From a checkpoint of a small transformer trained on Wikipedia.
Size: 12 layers, vocabulary 8192.
Training: a variant of Adam for these matrices, 256M tokens, 8269 steps.
MLP neurons of a small language model. Each row is named by its layer, matrix (gate and up: input weights) and neuron, and shows model dimensions 0-127. Each number is 500 + 50 x the weight over its row's rms, rounded and kept within 0 to 999. Numbers have three digits each. A neuron's up and down rows have the sign that makes its largest values positive.
A block is one neuron, or neurons of one layer that tend to fire together. Before each block is what it responds to, as a language model described it from the Wikipedia text at the highest values.

Verb inflection suffixes
L9.gate82:533494586499471468484514552512512573521528468434412381378520492527469468409584508455506473541527468633486590599532584482597522488491547521527413448472544457527471447474470563511501466501502578483448538432504521432492430479438501567439495481495576521505501433556517382497558535498521484443504448527504448578513516558519479474475506531436590432496532494505517453511502583472523477513493
L9.up82:417535579478461503483463545465578515513541416478518532526551472517531501447565472479510483469562504446527462390543476479579533502627486479604518483552500556445472516428568584529483453556515439477422541514472404492468463557511481443583524509435510484476578566513478528570525531492410589519499589527503396526411496468613512441558623516455523478537513485520466533478551444497554538502463
L9.gate236:586556571431476603563564507581464509519534504553528518585495421406538506404480428514463578424519567486535500513519555502464567528520466523542539563569585476471471482565472537442463457469500440428535477500393499561490452474539568533459451597449507446520524493551483430576525452549459514530536573483575546554547496616520542561535502484370586452523411526530479480533498480375521538525472
L9.up236:468594483417439458541494616463537466424581452445451476510498512532497493491499443551469506557534520552395563538444460496550453555482500535485467588536461460536472490603517440441474582510545618491530515494487609428581449603492551493466510526466441503504567454474531442566593536467499496584479517480443574505483517524590496527503475447481557453508541480453509505433505514468421441503502
L9.gate238:504510540489481552499527579523501508503486536503548429576488479469548490424506490489437518527562524553469459513528498550563459551558434500454464474538486533460490461519469535412449560462521503450558507581438495553447546459582471484508442532494519521603533572486496501482423528469494448588557503488656487511516551454537502624478607488410530458448475514552476350561491436403478448576471
L9.up238:517514444394504461553426528507590515519508447479564523512556428523460508461480467545515402561419554482445465528440492541449483469573507466542510434560397543435404560591487490575466589504499532526585503479486432436509530503491552475442524456495563519488478444550505433496449589456451536555512414554433510468531521441478546437493518587606496464491489516450515464458379469571481498572473
L9.gate501:490527419370463551551514569491506442494542437503569470574500501463476419455472470488455581460456605537486463536410384504485491549561401448476468491481525464457474429515507483456346480459449551507517406489455538569537512507440454509440485437486549493429564488579481524456390548540530463514522541445537560547499533483496500529524581423459467440503516537567490457533451496427412375544519
L9.up501:534471488438539510501545604527488531524411500481444507482552512481492459538573454484509534488502548548548417511518501469518460521469525546502470550517584485562503525572483484518466531505463471509521496556381571514414604516476632529438426592445548479518540487471472503612554470492447400538468548589513560508539548539406531560442457420508511593513497535565545523512486523402480552557448
L9.gate564:434521474481551471538467559454457524501401458444532463515518494452484525452434579552436474470547503567471559524457468481554440521470547505503546559481583540392515468449442561460455546527559511467398506520536446546497544500443462479497388465444518501491471534547522504483474507542491592481612473459652540478550422484431522489440493537413592418500471497631474478509455553530500355521549
L9.up564:486434520494478495490545509385441577492437519486542478457488380416508522400503517515528567463476452465499478510424548513535529496528474477580568522540624471402485448452575550550501469526576531494532545499504509508579510572509428510546496524429468529516461465426438499463494570539413530549530536467584498419541502456370508516501457542480538538534522498494520477410481607473570355494532
L9.gate581:595598509507514499500568482543413461499514486361571510564570470588470533470484449562497492492535498517411391530508428581477458561636516535453532563526477442501575476541489493397517610463584484482522464428496501552544449455547534546517437548478521462529508491508495504585479419461508576535451519536518536537480446471455441572550481508397519424454541526584460437553418535470497470553491
L9.up581:439556490445502465539496509481527496502560446504532437455550439431393603479423579518465498527518548513528428454459480626518543533492530480585517563574594527452474566585417583421471524439456475471500480475488583513497508549533580561521509564540477422507419492398447491538484512483484389443463552440482524487501554524500469491497509513443450509477435521545496501508428400536501448548518
L9.gate651:457505460397462480524456550523550468512497485528491497460529513457496395584509494451488520447499534537460533452357552521477443490477496448472470382508553482441484470484546546486434526466458531574497465519506498522511510452536532533535429555474521508523589481524534462519441488564490548505517561508508509433562555501447512583503511539450478442475454460568482530493454559468490456541528
L9.up651:470479456402378465493470537484486511507546444542518534447563454444479472549482517380469529468605554453477600562406518499478479469533510469585473435599502436418496454561497566422465515458575493537554488501578549477488465489445501544553492567469579492575557437514477485544511516501510498563495551490546464447545531546513489440521498617440574499529502505464519425487501481554436509523501
L9.gate673:500523493441397489471485637514539593530408540560530478487554465449512533461513456518497506553543594521584511437524479543487488456551492544405430462592500477434551442467522534440450545452471470408525402545490488512452517458533469487540431375553511550517571515522561474460472562593493476561480438538595472522549540467521479613562568517489533470448437493533495463389456505442635485410560
L9.up673:580469470406513466515489530596452444503445491445513467512471470506544512473467475544433552510498488480467468556453431446518552458514424389493427460528559459463541499524488448503481521501536545571456327425436461564506467473457530480511452489477408570467490492421469466485493518450452463437480487481496537523431531514517435471532529548543522539552477549509488527544475553400517451521508

Mid-word name fragments
L6.gate162:470520432501457442431453579417538515469393475478458557596482502578493590558503525529515514487462432518450515446494450540549506479480452458471495465566664495536513602460456445490547557539448451383562497508545593526530562502487476452470470485492522456547533419526417542526491486500426404467566465436501464428420354508505463474477488518464620549510530542483500573489495449501527462544545
L6.up162:462449439470481410382541463561516545510545566455489422490443550454439510448459474534531482602529541373502535356473492463406540509504493475484469496506562401520594492543482474454518407638442537553567467471513502516532464497502443436507502501484395466487500438438527503489553528571454574558507547504484495584428581454599514533440524531493411515506475479499604476482495537636497563500545
L6.gate187:423521510527513445439422510514415552454441520523528468565420528440448558494451432500491428525522472482552609403513442559470464413513530499441493493476547418526433526538532524557456550500437499426534495534499517534553523435494441532496467467466563545522446581456511411453442444515449547435507452424494467462462528557452514532455561452509483463401458519462501484432473479525503453404539
L6.up187:447420452468587511487506544470467433555453533494544504573531581508501440530411598594535452506485484486537482482488483473502489506513541505486454443501534395502476462612528508553572540534507568459552506454487427509509496500409555481525510580434503463486477408525465583556470472496482580460451538502472548487474511488625522388496538402509582454533486558515523463496543597492494541470494
L6.gate212:487511415489459479458469522446497530393519463540628441429529460618588485428513400476498481480473485489470505497540449568552442488537480501483420549573535443491493518526486587484539511498484481583431422463519488446463429400631512428443456534474498381547549399515478430518460488544499425490519551477569455480543438421457534487479477516494536365485474380613454509555480436500537589503503
L6.up212:463509504437472399415398434508564482479467524455565521469474482526429508528446529467410533494540514493475496441490515544489563554486518472521399441495462425453577550547419581471563521462444476611540513385500490514479441478535387486474497478492610485490549542464480476521514511488548524452591543456445440529458461487592533459502482536564469601472522429520452518625474490484496548578535
L6.gate528:505594509507562478486561429462455497467484473525535429557493497467554536520508367460521533571472439404456474508456482467522540448513371466534506417477530534538557543530491529473486483640550444454492454483484581511562576569547465479441460575526453470468514485492495543512454524455520465509627417577449532420527396501493537497465556477436509467464474542491441559540482483634583463482551
L6.up528:527524599523544540544525584506446541491570506548526548544483429534451546461524365503484463494552527515489542511517394441534492552513365495431609581492482523515556448564559493558553444502581564537530441506551475519510486552533530466524470421566552435500392553531571486474405519485485520399486463501478515479443474498512474487475555554478466439443531569499503494475465471508529494430494
L6.gate608:497541577495442420415555452566460423441508559432559513589516475629525467529427506498541442445463499450450513561494498535547435529431534477414462489551632417455503409619439443512448538533539476559500489526522520486526543523592415469481440569581497539533465472545519530574483501487453555500568512515520524493372465450437456407476497481440559450385419549516528574543503486501505471454413
L6.up608:480490447491432439547410504606494482385425495460593553466531431506486504492457437494476439436477460550539486499406563513494510550519497435498526396478495480579518508481499460582392557553559509482497459466512577490400591471504532461577493441459594466425400576529563481441520620508539621478545507550488593452501499419522485500403494545468339486533515534552480541577495595467566490565500
L6.gate611:427569534567533471492547525404455533466524553520570479535482519507532557560457457416543516520503564490594442436494471540502564371500472484531504484431537452579652445537466530540460519482516476561491525495520573464505540425531426513495448546452445547590514520521529516676477471352486515512563518574483469528391502400537513496400473407434513498520483539510538546554440497518557397436440
L6.up611:427458427496428412526477535560521417542586502526486575515614617522404464522464427446494463547516534465485507473454534514490568617562482494537349604459527564511470430508493541532540533550587508500510519444504601439506438469457572559473538490510478450536489433488487565520521514414496491544521483444453596524482521465462467461518494528497425433510443486524498524474562595596490469506508
L6.gate657:464538489448509422487517514467527467517439521551573452428497576540539536487444500532519627577576469551547544459544468546546460437394501502510429547631533520487528376547435469614503497555487490521571470476646502488471430500442545429433470518498435509581486455472497507557486526493574544497504481512516443556445566530526523419546595536440590512422496474543475434512499503448522533426571
L6.up657:503443411603525485538543612515498499452476439535567498452399475557411467489484510509409518597624539498557631390511522501460478460514429564420525494519530486510469458473467534497471498550480547454579509532580467488450452555431568478516506542523512529517519483436395502506433582459527565493491491550569466403513574541596380474459587642473487509570540422516448435534521532523478592529546
L6.gate672:533603513507505438402563552538496526570522508500508450535504555524552465436477531540529510583615459477492471602496509514593457433515470521534525470634556408466552487578535450477558551517450583499441483471517532512509534491511531529495478510531456524521396472459446451539519583545500527557554521493412475605429465453523525526440616462486470448439497481490487560469549473476517578549510
L6.up672:552504445538580551626552451509609519501474555462515555573497563609519441517465490508509513503491536381535493547606410538446441487506660534503468512616535517450554535537528438477513474481479551534542531508526548553512470522583488483518449426618407553501527493478512496472490554559451437514535509492419450460499521520485491530421436468532518531477555459537449420548521516506606438468496

Years, quotes, compound pieces
L2.gate655:453515587513479518467486455513553508449458591531410509433503496569457541517527514470524494501462496462442635444531529510590411656567544440477503536492419508491544400572537469467561487424499492458582534510482483489482470481475552451480504495601547483466504461460482480437460526611538513482489412531556473456550512515426474434438605543532466395519520477587528527447408508511550512547558
L2.up655:509431344462447536401534425525455489615495457579509519521527457485470417471522481468513567482457499461468496419399547465463490460449502507427424544475481526552573541548500499485514453496503609492479446496494529507444493430485500404491543411576506424459441415474470530472488487515441457451493530498443539526527422521566495460476548515561457443422468562538557525503514547477543506484505

Second piece of words
L9.gate21:481620490449439583469534465518518521533491550488545463483610465518502592509522488523523590539553531534470560488425485478525437597446442466456500460457547462446547507500530468593465443521463566483493511490469534596455612440462458562509460544451540571484461468514523530468510518515484488436440541564569550390517476506491560532522526538552477451548526524504558596543429470592524398456448
L9.up21:485505546491510509433547491514544469504502520452513375525386497515512554518563539592464518534446481468438421474443479476540522576529494520477572543560460520487555449490490454489434485468474545482569468479530497521536475434481509520550508523512535430523514472606453510514435478633424409460457576467463510478479458443540560499583491548553518481554479490545516509482441464521452473421565
L9.gate371:539567566506498502494528544545372513456488449466500475516584519553570559559508531486478518536536568493496571416575508569497552501497486508449514548498567553539534490467423466470478576564532518595593524523427545527504512467601434492512452552523558616469444515518503559505479359589506518455598573542614489499502479476460534497398538469506551507476482444470466596515443514423576428484449
L9.up371:516475498460459577514550487445469456341449490528462447477536494572555510457514451500510443465548430488482563550475532464577536497490463458442481462539482511451437460620470472571484536474540514467517563496519440547489527618458449517504464472582489505512502389401435454518525493569599490502491476447501556470485438413587431524463533504452537466299422537609477530571520418530512537529495
L9.gate392:446543420581472512428488482485468461497475602546603467513522443542542477503420484560552546538429476513529543502456423541443454526442370495397532520506570478516477531503457434493524370532546487563467433490467556581515562424549448564491473438539553602546515460470510560510499513530453496422567475480625454487404528504465516435485474561573470448435525502560436557445470505484543492464521
L9.up392:453504532536498455486417521529474415543543561412497503484478415468518557498451570520563452535561511496486482516533431484512453522475437502426559545416562491549540473493473530505555495519581578502448432561571471524440520407470560493442530491461524556485494426534432514469433535495538458485416498592446508408593429537381507500431527545493540499579569617424474528493405515462583599585529
L9.gate400:535573469480474569587559461588537389523511523466568490612563523490467519439470405496534478449551535538485576479492481502494526468535485486533527460435458452538490397559555485461456448532503599486517456527494530473537614523547558579506458444538467506471433427532542536544387554585487543521535392475474577418494441443423521559550460440523534511438504549499514516504400563515506499448506
L9.up400:499436590472526535583535406474533440654535413538472486493485448566505481524486478470506477470502463468549508517491464481559439521450497510533526555493458421453633462506572538526500484541376536485520492506522515457418456549561475466505508466444526491481561518510443511508407513532543632488475426499499466447500525531502506510521605573474449533572506556488570520507469509556483510426479
L9.gate503:416482443491459476489463497451536469525451525453466560481393484641544474434571473470596470469480483521491518472518511505461391537645559577595388574455461445418536493514469481523524397565426494459491426559502477504509481552472516482456518434546426452538503419485505434473514516542495453499503603537501532460565472461477443464371490506414467432530467509458536503493469486482571517442607
L9.up503:514520537508483456541529435503491508499459468511606428552441495512489432470476456458517526456543596429557435593519519480496528515415492469534498581499489515575488453568505502546462490517576480522526574583512613512489484403435407535470502489459466513467502456427472461543404560462529344472546553535507484394494525551559524518486422485490483525545496560461423529520511448491558518417513
L9.gate544:503498413597523444386466505562503501497490426518481485552452494576443559609522453593485472454455484485550540473447475500435510508528336441440489530549540521501575516499500420511453399615525461505487508492444539483531488375516485506457513436443569503541473425464444505456510527467487472518553430468606490553514530529565539471475471414527479514534525582447473514488409525528521504567637
L9.up544:481549554457504483363603512485495491471432540584510524509509473543462520478587547499557593577454466453570528497521446563476525462397476566473551485521566507415503434522534411500376481493531455440519441499515551516485531462475541500531479540501578521517453453413458449475491518417571579564473581478497505514450401530550516511373533461458515500486541484495413516532522480543498517479517
L9.gate637:461545509506527534557503517378477535567540492477557490456453456481641505540477456504520562567516477477491501542507490430517406516441498509559562487478542489495493495499510482593438453504582501489487440558532460590456481461430625527539527538516485540441567556508560529460461529550501487517445507466518531421557522498446415523599421599528478514561530440512520566501478435463496505485496
L9.up637:486519538475571471526514493582380356537564586477473455484505505556536477527494520525429514546476485471588441483579557503511423461508480544513488531519583471535614505522469506464492525467473595511523531482422455607584482444440484463515507471439523486469566407464437631596495612419467563469504547463523527575478502527459514470556490420539556527512518481498557519429459449519517543334536
L9.gate672:475491517474584521521539414526523424449492539539549461531495480577546577453505493472506557552511571531457498465507439521475452590533450478532467578467465448523600536564521526520533389528506505512518507548532513494557499470532439523387434556525475487521547377445498579558413555579393544443670490412524476465493484513440632456520541516493554486481497531594469656579439499540529501496510
L9.up672:533412507476566534432526395480470594492495479563504471484454559569480503540443516506527484553456494522487576388517487565477566538503470421540447542509454415464453502450465517424629503416442527514495560477508521459498570529480469477537522520506528456520457413603477585437479504536454454491597521479510535492585525537468556476573435524496456521445472529428499476560493533522426516503437

Past-tense main verbs
L6.gate107:443576495431445417536568476609455486544465512487571523445496520334513491493548484516552519478472541553535465578509493454519524523481524517520496595499531403489544469473511550439444555560440548526610489550536505542451454514493430478490527494502538539570546410528549591531492511595513547500642549512504492446494393529524550512449463492488506535573368519505474487564506470576488513531520
L6.up107:610595493535457568496522633425555491459574572519467489424508445503510501458494478542403440439589505507495566519554587519576498545489538543456519470603482467434497508562526477485489519399480492495540609479507510436556574484464543430568527473453462452456538494477483498477475497532544536465589487464472490494481456500573503550489534520450487459481504421437464493553439450498442487547444
L6.gate114:458553487508482514370520566456544488525434372534528574548546523402521417520506521522516520416497576585463411571524432521596483519500485468532503580463590562562429477379496571460498472474544519516482425511452484473501434409474463470491496536521576561506511476596523453526469561480584521606537562471506438618465466473359517391522568537483574454428485501462515375457558462424472470530482
L6.up114:406540538537526548491447543425504478511480450532458484529429471454482546464502501564477457511514554479416486588444400428513502435402494471537477457598540441494562454470472465443456573463526464469598485492546496469425500469505565420445496555538520461544431475466566596402478502360575455508554407500521503483461522519546536477515520499486528527505472477541473529573495513571538635528531
L6.gate117:490549455484497458461529497506474488461484545497523489526476577521525468481486515514477485545577538530625590444453471564506529540472481492490543478554494471499579422545428522524475525552579513523477580459563498523609556480483562580546447437516469508478582464624600516485469564488566502494566465514538446454478605477570402444546430498448525493433487416424468483463458513499572544406584
L6.up117:502425515492425593469583501563443549492541497478556473505560523478542492451468445493493441621546565535544435441615551510470510431440509534497514486483442550514529566569386494477452465616492540504545534439557634448448514447476517529511489532570437532561590469574506578484569614482587417492486503500548422476443502568597450547490487461515545527493470476424505441499543434552499519414475
L6.gate124:413479459559559507572550481463546492606509497454498517472560412518519657435358508532555397533436479483522557468563523520458493517523432418463523506530448527407394532483454512564552491499486483389520519505532497488559503466470508509484439489536381520490497472538557528460441446547437477491520414511626525470512471472475493506491453436545567445539450481533528453508466533521532481400569
L6.up124:466517418580559518462457444480461557489562458452396434649516497449527515440422498499569456470438511485434517538495490546446502578473481424446550460413508483444516554554452461470442538527521457579508482508545508470563535586428440476457455536533462581454508481525506578497469543470514520487579427458477587541515482470489457515471479385499533489500431508420519474535613524598580520553504
L6.gate172:461533451534431488509500438475533484460455418523432489516504403477483462529498538527510542493524555513556466484554477474525442544517470504458560483551474384460469476475552552512490476453468530454444495483540504428524446455471544463499409500555427523550520465440517489467353545650516520518518477537614472421459537486545481547425455476417629428484493453623505478592514483417516474472498
L6.up172:476509471494513503579487569441534544585526434402496553527553564409502567491491395555454476464490610490528561527546491433447545521597487556484483535453574497477489487576602509505564519506527507481581526503489482526512578515492414479477466506296506478463499461549487528556544448567476498505515490471485483439541518643483500451603529402466554500470516518525580551515496483509490468531564
L6.gate367:642520466515520508428519494580560406498370489542532526450473564448505412566467478515414523449525515483570524576587521440525536541523523502465461465356429493539557492489470669529460554489529543463477445464439519567486551472477582458538462445561460439476499432550520471478415543620399553488421450583569526462595492547443506588442416551530502509465459511496501545503505480436564498414529
L6.up367:412493472460417515434511419471499520460450566445488508562505518417520504509464455463469511444447462570521376509529346509479494471522458473598524509507525474543469456469395510417570528531501456501519470408694510547596495490554439510484506487492469483501579402575539548521476569541393478573510564488505572516522426498531620388547444429491573439405434480457532464533533535431555536480491
L6.gate642:490604467488491488503498551530510475467546546443493530527626479488436521495553525451526501449530585644527474602511463454432491497417470408499452488501519517484479477453560491462337606584522417575486379506498455532420610447485526386540513457493524523506602469543497518539544499486512484526505529467495549572502427449448513544529505480451615499562483507450497436515452455559500498466545
L6.up642:535437495530437474453523570565538502524485483522436510529506561414496550521521559476590439466473470551487524453501440484518494496550568490489583503480522491367506513526568571493434493446502505457482456522536587486445517518539468446493529482532510655512442580488538533433565537498576471519515551467544516492451503580447365407550500548531534600540508575488495425377462542500528490528457
L6.gate694:478469428504410489532569542542505499485456541462497448564507460515480414467578549576433497499593492522493527566512587545532392559416481450460482476546562450477442433501499556612469424511498570447440451486502518527523455500455511472544496577519499570509491502481512399509447577554586522527583494593596556420478549528470420522471491519479515482478421484531506499553525479393553469539489
L6.up694:508472461538501498453638409540500551415484498525505402462480486592508414391516538444436455479554493498532389477491458549498527469542476507502495442487501576506544544451488530465445495538495452479471634513456398546511490462496514487515414474603495564483484520578502514504433534530460455438491519511542446462520548326391494537460500468565488464521572478504514472455465592511507537506485

Before a person's name
L9.gate95:537572479528580525430441440495390399478470573473506465509501487544482499558553499479662524484496562509508448484508465488507482549552556503490502593475563453519568564407449493511408544523605540566582474495527497527549548430555451456407449441527492556539541485440471472551492536450493492385573456528490522518403431508491689468479562486496422458466479534559538531552452497553477465543515
L9.up95:491507527488510544484484415449424511500433570564451468496513542592439483511513540521565545447496469493562438494542496458501497504510518544537586579452512414554530462372485532493482526469529618577582524428550439461422501435539488433486520520473472540529453489424491500529566486447501495417452535520435468564513424476446542457535553588479477495526469513592537556508519510539425505453497
L9.gate109:564496483522407460380567506501492496479570509484477436495537564492464452499435578485559408477504590524495542464503571499585529536494479431430465487486505484528501480424547462493508549503525533499525416563540450398459401570509468536511519559520591598383567506539402505505486464517497568457614544533498532535522500493574451504510508584467432539454614463466557517393518530521459441493514
L9.up109:422591466418509465568557472544505474571518541493405433474428572507498443587526512455477394532497433520454507499441506435494480523543490530424397576563474453511484443450502528510556398471528501440528530562555500493421494575495431631507476514547472475527536526516526528536495491470560526509436523423499541555443468540510551429521459554447360514542507468501558473416609549486483439474535
L9.gate136:584508424484548554437553536532586540455456548576521521521455630386617610560552569469440524402526582473506515471546512456509575596498412477453567498523529478555626519458518502480574482517528466557518420490483428461513445510449619490497459468579595514572485480553462499490506455483586546466503461521536504462444499445428517475538541493475501495460396430410440503451470538540554507416399
L9.up136:566541453523494497486465425512464540497394557530491479445406586529535433580467529409508519528535542423542597563532532496561495492535442410491433451544480535458530514436519444590659501485564467501502491525522442481479516499436523522545465477523480423628493515506542443493530511594547436492437527562612553428504576487457476522541453507495421448509517500505545464432428516484511568499380
L9.gate156:537667512472574480449476458563434457495458605473508544570563476484503506489477499422481509422451619625543497522518519445544487544528435461478406515476575467493541528450430617512552469545481521540575499465495428406560436442511457501457462456483475520521542490517558437565396551437460491446620475495527497549416459459566533475497561458449512401424455474442477583525467501566576433539504
L9.up156:463503569475492535419546361518453564427491568598451596575495482531614539505560516485386464504494554492572513503479521469474503481550568574549451458496469447482576526484373555594475440500476523460551509421564403472554469467539402475517506542542444495565496467473459602561468526415562542396535493502401377578418523525520494441571529507476456484434505552477503529484485464473525488514551
L9.gate264:411552529470572486415463442506507410482509570460465540553526521506496474496433538576483484460486553517513452516460458520490502417549555479475421531503503384489561584503463554504520519545497487517530464502508519521545486438557414523433423552659487560535558481471503507576559540507471517506522572559533527547466514431470481444517466586445450457495480523535516496525458487469532417502484
L9.up264:522484489448557488490456469480480573508477539529500450406491557563452509517498521513578537480454513476500448536558464470533541445581548607509420543464416439468668568514444543468559514409435513477484517505514491467515477469508444539516485470519447531518480446523539516497545562548509443531455463517492453503451580546514458430486413467473494525440446476520480571486557556523550429428495
L9.gate367:479574525382491545462423530591516338528525567543554590573540465471455473480526481528472521440451593522559352484566490355526493472481464443490559562512587427556522573495458516531443441501471575452519425492476576569516450424565564517503456517494500562486496450487472642533573604489553510549566435564517449538474472556478532481485475474522542552485450546452521548513499486488569427514439
L9.up367:479468543508538542492501401526391600544526539469529482531449461554554533513529476598506533542511482475444490514366436552497449466609534484531420479439488583501488426431410485553478470480462509459393495534478481436434543500539409398548509594526396518433530546521536421488501621507469485495521501465507534393492500533520456443465498538398496502502476521416482570502497430429517507509530
L9.gate615:454553497490520558488536474569483415519491456458502437498502549466525490519483426526497410420514536556551479437548556468552503514486474413479412437477432458472496510524430674485470467542554540551483495412501504570516590515595492545487482483563438558563591418456551548473568606539439411541580525487559535420533492570422472481500483429499423508493461500544495547453521592522512463530498
L9.up615:532487505556554517437420454539540436500427449544499486428478545478493543545553530436491630493472464499435471491503502516529533489570530522520561488479408435575440565365434569524439586501412531487475518525506532556528447480499462385483498532560498507401455439503521479621502533474518405464563510494551606515484496494473534475486443599452474541532444446508481594565510535534472473526561
L9.gate643:454531495486485624434464424583457424490483487503454564537510507487443459507376523582526463365527535552520521461509510434525476505564336420484424496511524548499508567479492491461480463476525448560508443488431494535484580376510489605494457387616514597425489503529587575528476513565418446512588401444551510532526446498412500449524518489508452473568466520469494528468478592468500397450479
L9.up643:614545468448492461430526532545525432460525611553486503497503588587453530512553514410453591529491516539481439527420500520513539529465436461466449508530502547564540460543389491491462525509449547562507488547478437478555468512515427539521485455501472632489459419506464442543535582553518463429502445515389572418403426566480505463516561532577611555499511546486470507489497467525524489481428